{"attn_scale": 0.137, "lr_mult_qkv": 0.7, "batch_tokens": 32768, "max_steps": 5057}
MLP neurons of a small language model. Each row is named by its layer, matrix (up: input weights) and neuron, and shows model dimensions 0-127. Each number is 128 + 24 x the weight over its row's rms, rounded and kept within 0 to 255. Numbers have three digits each.
Before each neuron's rows, "fires on" lists the tokens most often at its 100 highest values on Wikipedia text that the model never trained on; "fires in" lists the words (lower case) most often at its 100 highest values on Wikipedia text that the model never trained on. A number after a token or word is its count.

fires on: " as" 38, " As" 30, "As" 17, "as" 5
fires in: "as" 72
L4.up916:137148120158099144126118080124102128099131192129131162134095122140131142181137114138134153113081147075074126112159127115101142139133127134155080145144109146151136133116111133147126112141163094144171133114155149134101156089125145100149170147137139154051130150130122150128102112190136151124097129164133140129118157124137151103114092133113136131109127117127144147118154155149159101152111

fires on: " to" 44, " can" 12, " would" 11, " could" 7, " should" 7, " may" 5
fires in: "to" 40, "would" 11, "can" 9, "could" 7, "should" 7, "may" 5
L4.up387:137103140139144150148110130103145131096098154085165152107110141126132108129107113105185088150125093171115139121168161138138112159093111128167108135094158205120167121130154097087142086148148126129122131107155092121086110123106131106101148119143142142183082144148164137128108085119111091118128135161135146142152133159134124115130124105093140140117146129151153100151137098106156132078156

fires on: " was" 47, " is" 18, " known" 17, "n" 4
fires in: "was" 46, "is" 18, "known" 17
L4.up266:116112135124155115098109160138178085141138143179077099112096120110107123124117079108111140120063155096153164132167110102153127146130126094143133135128126133104138148096152179157120130098123099155122144179141105163109132105136156120125097141119131127166108131166127162126107118102126148160105134144083139069091179156134134117132137130138136097124116154098164131109144121142128126092119

fires on: " for" 46, " in" 21, " of" 6, " on" 5, " after" 4, " by" 4
fires in: "for" 46, "in" 19, "of" 6, "on" 5, "after" 4, "by" 4
L2.up91:130161111139104113128072150135104091101098117124164134118137089159126093154162145131103167129145134079088118121180113121120086179131104181089139136123121087119096128121131136110145101126115165180115096128131142085133119170159135156112121124131123171117108122137126141148128115127135162108141132150117098107131139100118133184085119172154156149145138154113118143153156096156148116152151

fires on: "In" 42, " In" 23, "il" 9, "in" 4, "bin" 4, "On" 4
fires in: "in" 64, "oil" 8, "on" 4
L4.up604:136140137123115119140109084118159139129164148138131118119096115147146146118085155143153151104105102191134082144136166146149119096141103137063079115141102113133116109098123116123140156155144110130110116139131109084190108100140128137132152122137125134157120181119165134166139072154090158133128141144079199128095140179126100117108145167130120123136115123130108134099138097097129132128163

fires on: " of" 83, " for" 11
fires in: "of" 83, "for" 11
L2.up304:103110116130104135132145110123137132122132138079138096102138115102170102121189092097150164121136134160159121172153155115156140143120070130146145117104112148144116122127144126075104127127129138092094134168117092132135163105137174111162121107096111139161095112125131133111152152116098165108143156111162163113100150111103121084109162103114159173112131113141126132119158173139161116103124

fires on: " of" 17, " the" 15, "The" 8, "ed" 7, " to" 5
fires in: "the" 22, "of" 17, "on" 6, "to" 5, "it" 4, "for" 4
L2.up472:141161147133103138151153106098081137129110096123143116064149107108145126098155110085121076092114123167153108104145148129126112085130139129124119163145125148060164147126139145086114144086095103113124121116115100154157135117133173139149105114126153085123167069109122148127108104081118106128106122097120169174104112112102123115136151121107141092097135121085175120137116146145133137128099

fires on: " For" 24, " to" 17, " after" 8, " until" 8, " for" 5, " Number" 4
fires in: "to" 17, "for" 15, "after" 9, "until" 8, "former" 7
L4.up287:113167110139143132131144107130150120100127108097111144123109076114135088108149101132079154118094081172105141160107142106171125124135148154112128146143137203133097102159105153099131112163111122127125103082121100128072109167101131175108148163121094134167133098133120140125143166172108143097124116097162076171109143091080126180109130119145123149137124120079110136144150121121122135139100

fires on: " is" 34, " a" 29, " was" 15, " an" 12, "The" 4
fires in: "is" 34, "a" 29, "was" 14, "an" 12, "the" 5
L2.up134:050149075178114144143116139115147141154121158101143109110119127161169132100130139149185100073131148118113142152138117130152146125128114145130154117174167130109142124143170119173110092112143124109106104110151086113152136156126091115149101130150084141087124101141104143150131143099148145112104101090134147115132105193123155080140109090159158143138118140110109104146135136170181130106143

fires on: " of" 34, " by" 11, " its" 10, " with" 8, " Number" 6, " several" 5
fires in: "of" 34, "by" 11, "its" 10, "with" 8, "number" 7, "several" 5
L2.up820:123101100113113127131103105115109113123127160121096152092143126086150067132125135134094149118146103085121104160135120147124125124097113147143153182120154152141149108141143132133110130161115082110125113169125126127132141142138130112159099115099131160165135158131153106144117157156117098093110188105130140118130119117158122126139103102106150148085094164093110104148133160113152129087103

fires on: " of" 56, " to" 12, "ly" 5
fires in: "of" 56, "to" 11, "by" 4
L4.up673:122124131163152130099123108117141174131116149136147125091143112102134082120138122152126153106128153160141130159118114143122160121127120100126124174127092120112105137158104153096093107124131151120126153140141081096168133122139129167118123138124151148133150115138183124191112115147092159127132099113130109117130098154123101112162116133140133144110121139114108157129154107101137136121151

fires on: " to" 36, " is" 19, " by" 11, " of" 10
fires in: "to" 36, "is" 19, "by" 11, "of" 10
L4.up645:160135108086113168108145133113095109117117188122112124133090164142115106076131129094108123155119074089134059117153124148168115140122108132116144154169098115124092116113119083151107076074126125150124143129146133119112155131087134105105071110143136152112127135110159156109107123157126106113158150114130115189162125129133145133117124098130155143119128149123136130128158112152151118098131

fires on: " such" 32, " present" 16, " main" 14, " same" 11, " play" 7, " new" 4
fires in: "such" 32, "present" 13, "main" 13, "same" 11, "play" 7, "new" 4
L2.up863:184131123180121149104142083105106110142120147112154138116145107181153153099131161098101202164100167194114106107120117153145151121149121147098131143105134145135126097110126121090121112095112141148140120128162088144140112117123135113131158131136139113118087144116108145163152094122110140145129125161109107086162151153117141112142180113137164110140176108133107080092107115128140142117132

fires on: " his" 25, " her" 16, " the" 13, " him" 11, "ed" 10, " an" 6
fires in: "his" 25, "the" 13, "him" 11, "her" 11, "an" 6, "a" 5
L2.up670:152139097125093133149145153108155103094117161088127149098116110073105183148143106126106123157073102110133151109141126128156133091147123136157146104124153142126160118124149112185146100117187129097105112114141149107127106153102191139127108126103112096122131107176086130137150098070146093095122149148129145111141170183124154124170132103115180161098140100142120178103150126086117128121129

fires on: " the" 23, " career" 10, "Billboard" 5, " history" 4, " Apps" 4, "Career" 4
fires in: "the" 23, "career" 14, "billboard" 5, "history" 4, "apps" 4
L2.up723:161178107129135117113142181088141099092165142102130157133190119158087133112138116131153128118125107151146155134119141112130140143123120102144093136129122117144141150112135150114146117151174096139117101189138117150111181137155093111125128134130147104112114153160144113134161154114133092126130152126146147157079132100167106121099125150133125081132107130114102120142089143115093110186109

fires on: " on" 49, " On" 26, "On" 19
fires in: "on" 89, "in" 5
L2.up794:087141105150118163157119143141096100113109106111136097126108159107155154132151123118155098137131121148124157076157167131129107115115147109088108148133110129119168148131126134140156123129132097122051119124122143139122126080143126129146137103136106137105163104119109131139125097140085116148138119153106136174098108149130094141110144162114147117124121125122099151106167117133117117078176

fires on: " also" 15, " re" 13, " is" 12, " as" 9, " was" 9
fires in: "also" 15, "is" 12, "was" 9, "as" 8, "then" 4, "originally" 4
L4.up507:168104146150149138139099118089112099095159120174148114163140152118121112165153118146140135105098127111132136107143170117141118154122112116122091160115141159122142126118083169113111111127141126117144121142154149099138122089117139127104099156135103110100196136096106137102129094106149132121150139124100131094144136075124164116132079119161130135126147160131138135136137128114145089096118

fires on: " to" 52, " can" 29, "ic" 6, " may" 5
fires in: "to" 48, "can" 20, "may" 5, "canon" 4
L2.up330:075087109113142134155163176101120117133120124128131104108093080156164135076114138126133078116122123147111145165150127119131107125114139077131115161135094176108126109107119119109154134126121153140120151060148136157135148113139119136088121133154109121168120129154150129120125087137103101107100148140121123153155118131120105096127135124146144142146136139104183107166118107108156158095132

fires on: " No" 38, " no" 32, " can" 5, "No" 4
fires in: "no" 45, "nour" 8, "can" 5
L2.up57:112115104111134118145130089136116108154127120151102119096133187103133149106137089158159142166110112155116141128131158100140119111109123122153124119089075131115131130154096126168145128136179115129102126114086161090114151133132159144173175141154135123150105122144135139157146127111121067079147121132119116147118099067099142182101120130115116138095127162134121161133105047131162141139119

fires on: " is" 58, " was" 27, " were" 8
fires in: "is" 56, "was" 27, "were" 8
L2.up106:122121135149092108164133147104135083055111179113117119087107131106120163134135105126114109098122135112131081131155149136110121127104104132087099140106138144102097125147067089133129152118136123122154132124134103161104125093099181134100130127105118160149156146142177105156161088140123102087140158127106202095146116065135162146138146151130143100081118116150147169093131128092100113127131

fires on: " who" 17, " but" 14, " which" 11, " where" 8, " and" 8
fires in: "who" 17, "but" 14, "which" 12, "where" 8, "and" 8
L2.up474:133147138132126158130148164104162150120179142115118102122155104147122124106133144135101145102142133135113104115116116097176113138153059145135107133136110136129117166141135140113147128127124119107096127089117086131128187157105160138104104118123126110071117111101146142146147117154110122086127106187175124119148188105116126091150117144092119138151124148121099145153115082145128138142130

fires on: " to" 53, " To" 12, "To" 7, " at" 5, " very" 4
fires in: "to" 57, "very" 4
L4.up273:120145116104118152137115113131143175142139134127121192130148140139130137135106088148127164103117088157098165143133144138169132142121137122137071149082094182123131172144156145143102117135131102117127114130107096116130088113117127166150177158119135105158153156137134111101111086134092163128064140149113090124121140121062140136129114139085157141086124159153134143146114127128129077136172

fires on: " and" 28, " as" 18, " then" 8, "ly" 6, " than" 5, "eastern" 4
fires in: "and" 28, "as" 18, "then" 8, "south" 5, "than" 5, "southeastern" 4
L2.up69:156166123129146114181131119081129090094112116121132124113156126110129131120145116120105105132134118141110126150122157175095122132144139142124118132098132166140138163113119184059152106103118108121107139158175150127139139100128132123152126124084111139141093154137125084122162138118131124162099128139143115119121163105100151133147157117122139149086136141139141121104104157101135086070123

fires on: " first" 65, " last" 18, " second" 8, " First" 5
fires in: "first" 69, "last" 16, "second" 9
L2.up908:121143105146126136135162107118102105100063141137115127114126127083118106109147138139115134141117154143133117195179093144132134186143096124156129152124168155119129147111119138137093116099113140127088130133139096142159108095092132163113173101143140101121125089141119118154129158136134111124113117129139127140132166082121164151144125092147126114137135084115150192084139133134129117124095

fires on: " a" 34, " is" 24, " was" 15, " an" 12
fires in: "a" 34, "is" 24, "was" 15, "an" 12
L4.up933:115122111165152116171124132091138119179100137150161084105088144125119099104157101157090118079102154095126102137125138139117113112147100107099137147150119152124152133140127083197096129101136164134123129102114173126133113097122169131115117141147091106122146167161086123156120099095155145174159137164148127128154165113134130134166106134147149119141129092160156082107128104104141082095105

fires on: " first" 31, " air" 9, " ground" 7, " last" 7, "ir" 4, " Air" 4
fires in: "first" 31, "air" 8, "ground" 7, "last" 7
L4.up841:112136121118147181116106112130138153097113093152077137155100103168120115077109170122126120159093163132087149153142089122156109115085112111131075160154126125125103117116124114131145116094149144106122125112128140128131148148109096185128125113090137120130151076119135126128124126169131132132091134151139154151106153145097156118181144129186169127134116103135166151137158135137157135112111

fires on: " to" 32, "Jo" 8, "To" 7, " To" 6, " By" 5, "to" 4
fires in: "to" 32, "jones" 7, "by" 7, "too" 5
L4.up41:188116169129159097096121098092125160137129139067125126108131083148166079125076171133152116095130136143095083159138129121106158126183128133118106118066097135129113152156150119090106124125181130116088146090145150128113127105133109142125112152113127112171110118139122148119115135114127146130163130147115097174148107109109121131107093143147121145111119151160147181145125121133130144142122

fires on: " who" 34, " which" 9, "As" 8, " has" 6, " currently" 6
fires in: "who" 34, "as" 10, "which" 9, "has" 6, "currently" 6, "although" 5
L2.up421:138104173119118084176099093124149116090116174138081124102141102115134158119178116110189152132135133119107131128129137104108141138120111165104120123136134135133110144108138126144114118128116075132117141123147144116093126120142147103134155149137134076135111107123108144110158154143153140091126083161054134083145115091125122115087127131121126106129122110091146143159150113106128113123150

fires on: " a" 41, " from" 19, " of" 8, " the" 7, " who" 4, " A" 4
fires in: "a" 29, "from" 19, "of" 8, "the" 7, "who" 4
L2.up77:148114133163109165081122125156113146135140171152177094131175147098131108105088106100116108089145125128138098160168134082115127147100111138117122156095119141113127136145112114143155131106117106128071106126127150119146122159139110163077156176089127114085118128089144111167133127111140114113139116079090148116143086135143130132135181111106142093127149115115133107149120125115105124097134

fires on: " of" 73, " for" 5
fires in: "of" 71, "for" 5
L4.up161:164116145085104129088138093121097113085093148115121142115116124119160120129139083147107139135190091099125101155123111113104148142110132131138127147172112092139125153124134122117099130096090119161097138163155127074150107137125181141139108086149137148136123159102132129182097132114152185138131121096127130120107140131138142118118163123113144150129133122130112130150164110109132129140103